config.toml
n_layer = 8
d_model = 256
norm = "rmsnorm"
norm_eps = 1e-05
rope_base = 500000.0
parallel_block = false
init = "normal"
init_std_qkv = 0.0283
lr_mult_up = 1.43
beta1 = 0.95
grad_clip = 2.0
final_lr_fraction = 0.05
batch_tokens = 16384
seq_len = 1024
MLP neurons of a small language model. Each row is named by its layer, matrix (gate and up: input weights) and neuron, and shows model dimensions 128-191. Each number is 200 + 30 x the weight over its row's rms, rounded and kept within 0 to 999. A neuron's up and down rows have the sign that makes its largest values positive.
A block is one neuron, or neurons of one layer that tend to fire together. After each block is what it responds to, as a language model described it from the Wikipedia text at the highest values.

L5.gate305,248,208,173,214,188,229,215,173,195,150,216,204,198,189,189,239,225,214,224,167,223,170,187,158,174,233,193,190,195,190,179,171,224,182,229,203,194,219,158,244,194,233,211,182,217,200,187,223,192,182,182,204,268,181,212,238,169,186,180,233,240,149,208,191
L5.up305,257,222,226,246,160,201,253,166,176,163,199,176,193,250,223,221,226,198,174,227,210,186,183,137,137,128,210,225,173,151,204,267,192,186,224,214,209,200,188,179,202,151,224,157,156,219,241,215,180,237,234,185,230,201,216,212,171,212,136,205,189,217,186,168
L5.gate443,205,222,253,208,180,199,203,246,183,223,198,224,209,176,217,173,200,220,186,209,183,184,220,148,214,147,197,214,186,207,156,203,211,248,236,206,199,166,227,243,185,207,138,231,177,175,162,188,197,219,155,218,142,186,190,167,198,184,222,225,208,222,210,192
L5.up443,193,211,222,191,230,209,229,221,186,135,241,214,162,203,275,226,216,184,263,210,173,216,180,197,236,177,175,217,207,202,219,232,188,151,120,168,223,246,231,200,193,166,195,185,211,216,259,187,186,217,139,260,169,175,223,190,184,215,179,181,191,241,224,233
L5.gate532,203,231,168,209,248,207,223,225,170,240,236,204,159,190,189,213,214,205,210,224,233,178,186,181,190,195,201,200,218,154,286,248,198,210,209,250,224,206,198,166,233,203,237,195,182,191,209,202,212,225,211,183,219,174,167,180,172,218,148,229,205,250,169,184
L5.up532,188,204,199,240,185,210,258,182,251,274,212,189,193,198,214,216,197,186,236,184,187,222,205,133,231,201,201,204,231,225,170,212,213,266,227,128,237,175,168,241,194,199,212,231,165,167,226,202,223,190,237,216,190,160,246,214,149,194,202,196,234,181,199,222
L5.gate539,178,157,180,236,205,186,191,209,200,204,165,285,207,204,201,211,166,151,228,220,209,217,200,143,166,265,183,184,184,215,225,198,236,201,195,184,224,208,197,205,225,225,204,220,245,199,176,166,174,181,226,197,224,202,174,144,199,235,176,192,185,213,178,205
L5.up539,229,208,185,265,209,193,207,239,194,152,206,238,212,203,177,227,210,203,154,132,193,279,173,180,169,213,256,182,205,185,197,182,178,179,184,232,229,204,202,211,186,242,165,152,174,226,194,185,187,196,200,204,191,174,178,264,185,213,118,196,206,127,177,227
Description: Mid-word fragments of split words. Middle pieces of common words broken into odd sub-tokens, such as o-t-her, f-at-her, pl-a-ce, f-am-ily, sec-on-d.

L3.gate27,213,208,214,175,108,153,209,198,247,198,194,171,203,163,213,186,142,176,228,231,233,208,281,240,153,186,139,213,233,232,202,147,183,173,198,170,221,234,203,187,204,196,200,229,207,206,199,146,178,258,268,236,195,197,172,143,178,157,207,184,223,217,217,222
L3.up27,238,230,238,200,162,194,215,209,242,235,190,211,180,169,158,145,209,216,180,208,152,195,225,160,167,178,179,122,239,208,220,166,159,234,185,229,232,229,190,262,223,176,227,193,185,250,179,235,199,247,202,226,143,150,168,216,214,189,172,117,184,197,175,217
L3.gate35,186,205,178,213,168,199,190,125,205,254,242,195,215,187,194,223,193,181,190,219,250,182,210,267,142,173,181,181,184,166,199,205,160,204,173,181,172,212,227,182,211,278,158,277,205,185,205,179,179,203,242,216,205,226,220,199,247,216,205,161,154,163,182,191
L3.up35,156,254,154,238,181,177,192,117,181,227,185,163,184,179,221,183,248,184,199,210,193,219,188,233,203,213,235,220,187,196,159,236,166,271,227,166,203,183,243,194,180,198,169,190,175,206,255,140,229,247,167,236,212,212,189,217,188,194,251,189,199,230,200,204
L3.gate38,207,246,169,172,164,204,184,234,175,200,182,207,169,204,233,179,167,182,239,164,245,164,263,193,195,167,176,211,196,208,195,223,173,180,160,185,176,189,195,212,201,185,147,235,176,184,261,220,192,259,218,191,229,165,216,199,189,199,165,220,236,211,197,217
L3.up38,141,201,166,170,185,237,252,230,208,203,202,167,183,181,259,218,175,206,164,142,211,231,209,217,190,206,202,221,153,163,254,168,200,251,133,160,211,251,191,220,254,207,242,233,233,201,177,164,194,143,246,200,238,230,215,138,225,171,199,186,237,219,121,170
L3.gate79,178,260,218,169,227,207,220,264,217,229,196,237,173,142,165,247,181,191,232,209,173,227,258,213,207,233,179,203,237,180,169,183,206,188,136,190,207,206,177,216,254,222,178,238,228,180,239,210,213,206,198,193,193,196,228,234,206,183,230,256,188,175,218,219
L3.up79,226,190,197,232,206,228,205,230,216,185,178,171,182,182,206,202,176,191,238,202,224,267,161,199,185,141,226,149,179,193,202,196,222,181,178,155,152,172,184,177,178,210,203,197,248,183,277,225,281,269,189,194,213,165,213,159,196,203,193,229,277,190,201,224
L3.gate275,209,231,186,212,222,126,166,200,175,210,159,164,189,224,155,257,237,188,257,232,204,216,244,103,154,184,198,180,215,169,185,141,211,228,252,252,224,178,196,201,217,189,211,219,204,156,147,169,144,178,211,208,192,185,205,266,162,225,189,225,174,246,172,198
L3.up275,241,215,212,179,161,227,218,192,166,180,243,212,154,221,182,183,185,192,194,185,237,215,180,199,160,277,206,208,232,163,238,221,220,175,214,231,272,205,227,157,156,176,214,219,175,231,205,175,189,235,209,269,244,201,212,159,169,202,137,158,150,168,208,176
L3.gate307,209,206,176,169,111,177,202,184,227,185,219,201,188,194,219,193,244,196,198,225,267,175,161,181,220,214,206,189,264,215,189,213,226,284,230,158,189,215,154,196,244,218,260,218,152,200,197,202,161,188,238,195,216,147,227,188,232,178,212,208,223,214,148,172
L3.up307,178,158,116,140,160,135,181,209,158,199,128,168,174,193,209,191,228,170,203,236,215,187,225,203,306,177,202,176,179,206,212,240,179,248,236,197,197,220,201,171,243,186,199,182,243,235,228,155,162,202,214,221,208,214,228,194,183,170,234,198,224,200,155,156
L3.gate359,172,232,174,201,183,247,174,212,178,201,184,255,177,189,224,224,154,211,197,208,247,196,264,216,228,169,172,187,197,219,184,155,168,215,217,218,188,184,191,213,163,237,164,221,197,175,202,170,199,169,210,223,169,168,249,141,211,223,151,279,156,244,182,192
L3.up359,251,212,230,229,176,194,205,255,235,176,156,194,201,249,152,231,225,211,205,228,152,186,210,176,201,183,170,194,191,222,219,180,200,224,194,179,211,205,204,188,207,164,203,165,231,226,162,163,172,206,184,244,192,209,215,216,209,244,184,160,186,201,165,211
L3.gate418,174,206,193,130,223,182,189,162,214,190,191,165,214,253,204,165,155,229,197,229,225,174,198,201,161,221,183,237,207,167,175,197,234,189,198,154,205,258,183,211,219,200,236,265,240,262,235,204,247,163,209,236,237,177,242,239,211,178,202,242,184,224,197,242
L3.up418,213,189,167,189,219,222,208,214,196,253,179,254,186,179,222,192,133,233,155,214,227,182,216,225,207,122,199,221,213,205,183,243,147,226,162,207,238,257,189,219,229,199,177,269,198,231,192,217,188,170,202,186,201,208,189,164,231,236,196,198,220,206,180,185
L3.gate433,200,219,193,207,143,278,160,168,206,253,198,183,192,231,223,154,158,223,223,229,210,200,219,158,218,229,226,205,257,151,190,212,220,261,192,246,164,206,191,229,199,205,154,248,192,156,190,234,196,223,186,183,190,147,245,253,193,231,208,186,155,247,219,225
L3.up433,210,216,261,258,165,240,240,195,184,187,190,224,196,208,228,199,221,189,204,161,218,210,159,187,194,190,171,222,198,166,155,176,303,237,231,204,192,171,194,192,175,187,194,244,214,218,201,208,212,213,219,256,163,188,210,172,194,198,235,196,212,209,202,159
L3.gate496,257,215,165,198,193,231,223,197,174,240,256,184,213,176,208,205,204,154,190,247,245,197,188,210,213,179,234,191,212,224,165,195,203,251,205,161,194,226,168,177,191,282,269,176,147,263,200,196,137,124,193,220,215,190,170,204,174,225,193,144,237,184,183,177
L3.up496,190,220,210,184,169,215,162,215,164,151,229,210,217,221,253,261,257,171,151,231,204,207,219,270,196,168,213,234,169,218,223,186,220,192,215,183,165,170,182,198,187,183,148,178,162,187,207,170,182,239,251,172,188,158,195,156,216,239,189,187,175,204,130,183
L3.gate547,212,173,203,176,136,255,211,206,203,192,155,217,150,234,230,205,219,163,228,223,206,233,215,194,147,243,205,156,212,149,131,233,235,227,237,237,224,169,188,211,205,214,255,235,190,187,192,182,179,212,223,207,233,131,227,189,197,180,204,182,198,175,106,199
L3.up547,238,171,175,234,175,231,186,199,124,176,208,205,216,137,167,167,151,206,217,179,181,225,243,151,207,221,179,204,194,203,231,213,231,252,230,129,182,165,234,249,249,214,158,192,213,199,198,199,189,184,172,210,199,204,267,198,188,248,207,174,188,246,210,197
L3.gate604,201,215,173,190,126,211,228,194,237,181,178,196,190,230,221,231,180,196,224,207,165,172,155,159,202,236,176,210,206,204,240,194,203,194,217,181,196,218,143,174,141,128,282,237,214,220,207,219,174,202,217,200,214,204,211,191,205,167,204,192,225,171,213,264
L3.up604,209,202,186,149,170,180,226,208,164,169,148,275,183,219,196,153,223,174,186,201,237,202,264,160,150,200,209,247,247,197,214,212,171,163,184,171,215,201,197,194,201,140,214,207,223,207,202,206,202,193,198,204,232,212,138,206,196,179,186,210,187,221,123,220
L3.gate652,167,212,193,194,213,163,246,202,163,247,218,220,213,194,236,201,210,186,240,225,240,214,276,161,159,205,194,265,228,201,245,198,172,205,215,154,220,209,241,191,167,209,196,212,178,218,258,183,151,190,181,213,235,226,234,176,198,200,163,203,243,216,189,196
L3.up652,176,252,235,193,227,207,257,192,192,189,233,189,221,205,209,196,208,173,157,203,202,222,269,199,158,209,154,198,248,219,206,243,217,222,203,212,209,268,242,168,194,248,244,206,197,194,276,203,181,200,170,207,209,261,207,210,186,147,202,213,193,259,153,183
L3.gate665,183,194,211,176,218,191,187,209,184,204,215,217,192,196,179,190,171,258,181,200,198,208,150,225,206,186,188,158,194,266,157,199,244,257,154,140,177,212,208,170,224,209,217,167,163,242,233,201,161,158,209,275,236,205,208,173,212,228,204,167,173,194,147,247
L3.up665,244,199,174,241,221,187,246,138,182,219,205,231,197,222,234,212,195,182,176,176,199,188,248,157,219,211,206,240,194,197,186,167,218,200,173,165,218,244,210,166,196,189,186,250,201,189,230,190,202,196,280,196,187,228,210,194,159,180,209,175,181,234,180,233
L3.gate684,214,214,221,219,184,191,210,211,205,200,240,205,177,159,227,234,295,237,194,220,205,216,192,143,238,187,196,177,269,220,218,239,203,215,233,193,254,209,215,141,245,223,197,239,225,208,202,189,197,244,220,212,223,237,210,156,158,167,190,186,173,235,167,168
L3.up684,134,183,217,239,215,211,236,197,181,198,216,166,232,245,216,211,174,222,195,197,174,110,216,200,207,268,187,149,213,165,225,229,151,236,200,181,167,251,153,224,237,202,226,206,186,187,158,250,175,199,196,222,167,192,210,192,237,194,215,240,213,196,151,192
L3.gate691,190,189,165,229,210,189,247,190,227,182,167,214,149,210,220,149,217,218,205,172,186,155,186,159,196,199,272,172,197,218,202,200,245,245,170,198,181,224,226,225,219,195,162,164,169,163,230,205,156,174,222,151,160,231,177,231,195,187,202,171,229,162,177,198
L3.up691,217,209,166,219,190,200,251,222,145,188,192,205,216,252,207,176,112,197,174,146,204,188,207,188,167,229,159,191,190,224,225,203,192,201,219,198,183,202,221,152,199,227,150,199,181,188,227,174,248,253,202,160,199,237,216,161,173,206,231,170,249,188,174,174
Description: Mid-word "er" piece. Word-internal fragments, mostly "er" after a preceding piece, strongest in "super-" words (supervised, supermodels), also material, cooperation, reign.

L2.gate274,264,195,239,206,145,219,209,230,211,179,147,211,203,177,179,180,186,216,175,190,203,172,181,227,164,265,188,215,189,197,169,176,216,182,263,175,213,229,162,196,196,167,164,180,171,176,228,197,193,227,182,193,178,198,167,237,219,210,165,194,214,256,214,203
L2.up274,220,145,236,170,171,204,168,170,234,164,220,265,185,192,187,136,264,190,178,188,207,218,156,164,182,260,191,177,203,219,215,218,197,224,149,174,230,210,210,213,192,191,169,161,180,182,168,235,191,232,219,161,174,268,205,221,190,181,165,176,164,224,207,247
Description: Acronym-final letters. Last letter of uppercase abbreviations, especially the C of UTC and T of DST in time zone lines (also NHL, CRF), plus closing quotation marks.

L2.gate226,227,256,209,222,147,183,244,166,147,239,162,201,170,200,170,168,216,182,179,229,221,237,186,177,178,199,249,219,224,143,184,211,168,203,237,222,182,202,228,200,221,157,202,225,196,221,229,180,155,168,195,203,190,211,192,188,166,193,181,227,202,194,235,159
L2.up226,213,225,200,166,186,216,184,200,168,206,198,221,223,227,204,175,250,215,189,200,182,218,270,177,157,195,187,191,176,196,140,171,202,207,179,181,219,154,164,136,168,181,165,222,238,185,254,145,192,139,197,164,195,217,208,147,174,190,230,209,198,168,130,185
Description: Second-piece "er" and "at". Mostly "er" as a word's second piece after one initial letter (Germany, German, performance, Cervantes), plus the preposition "at" before places and institutions.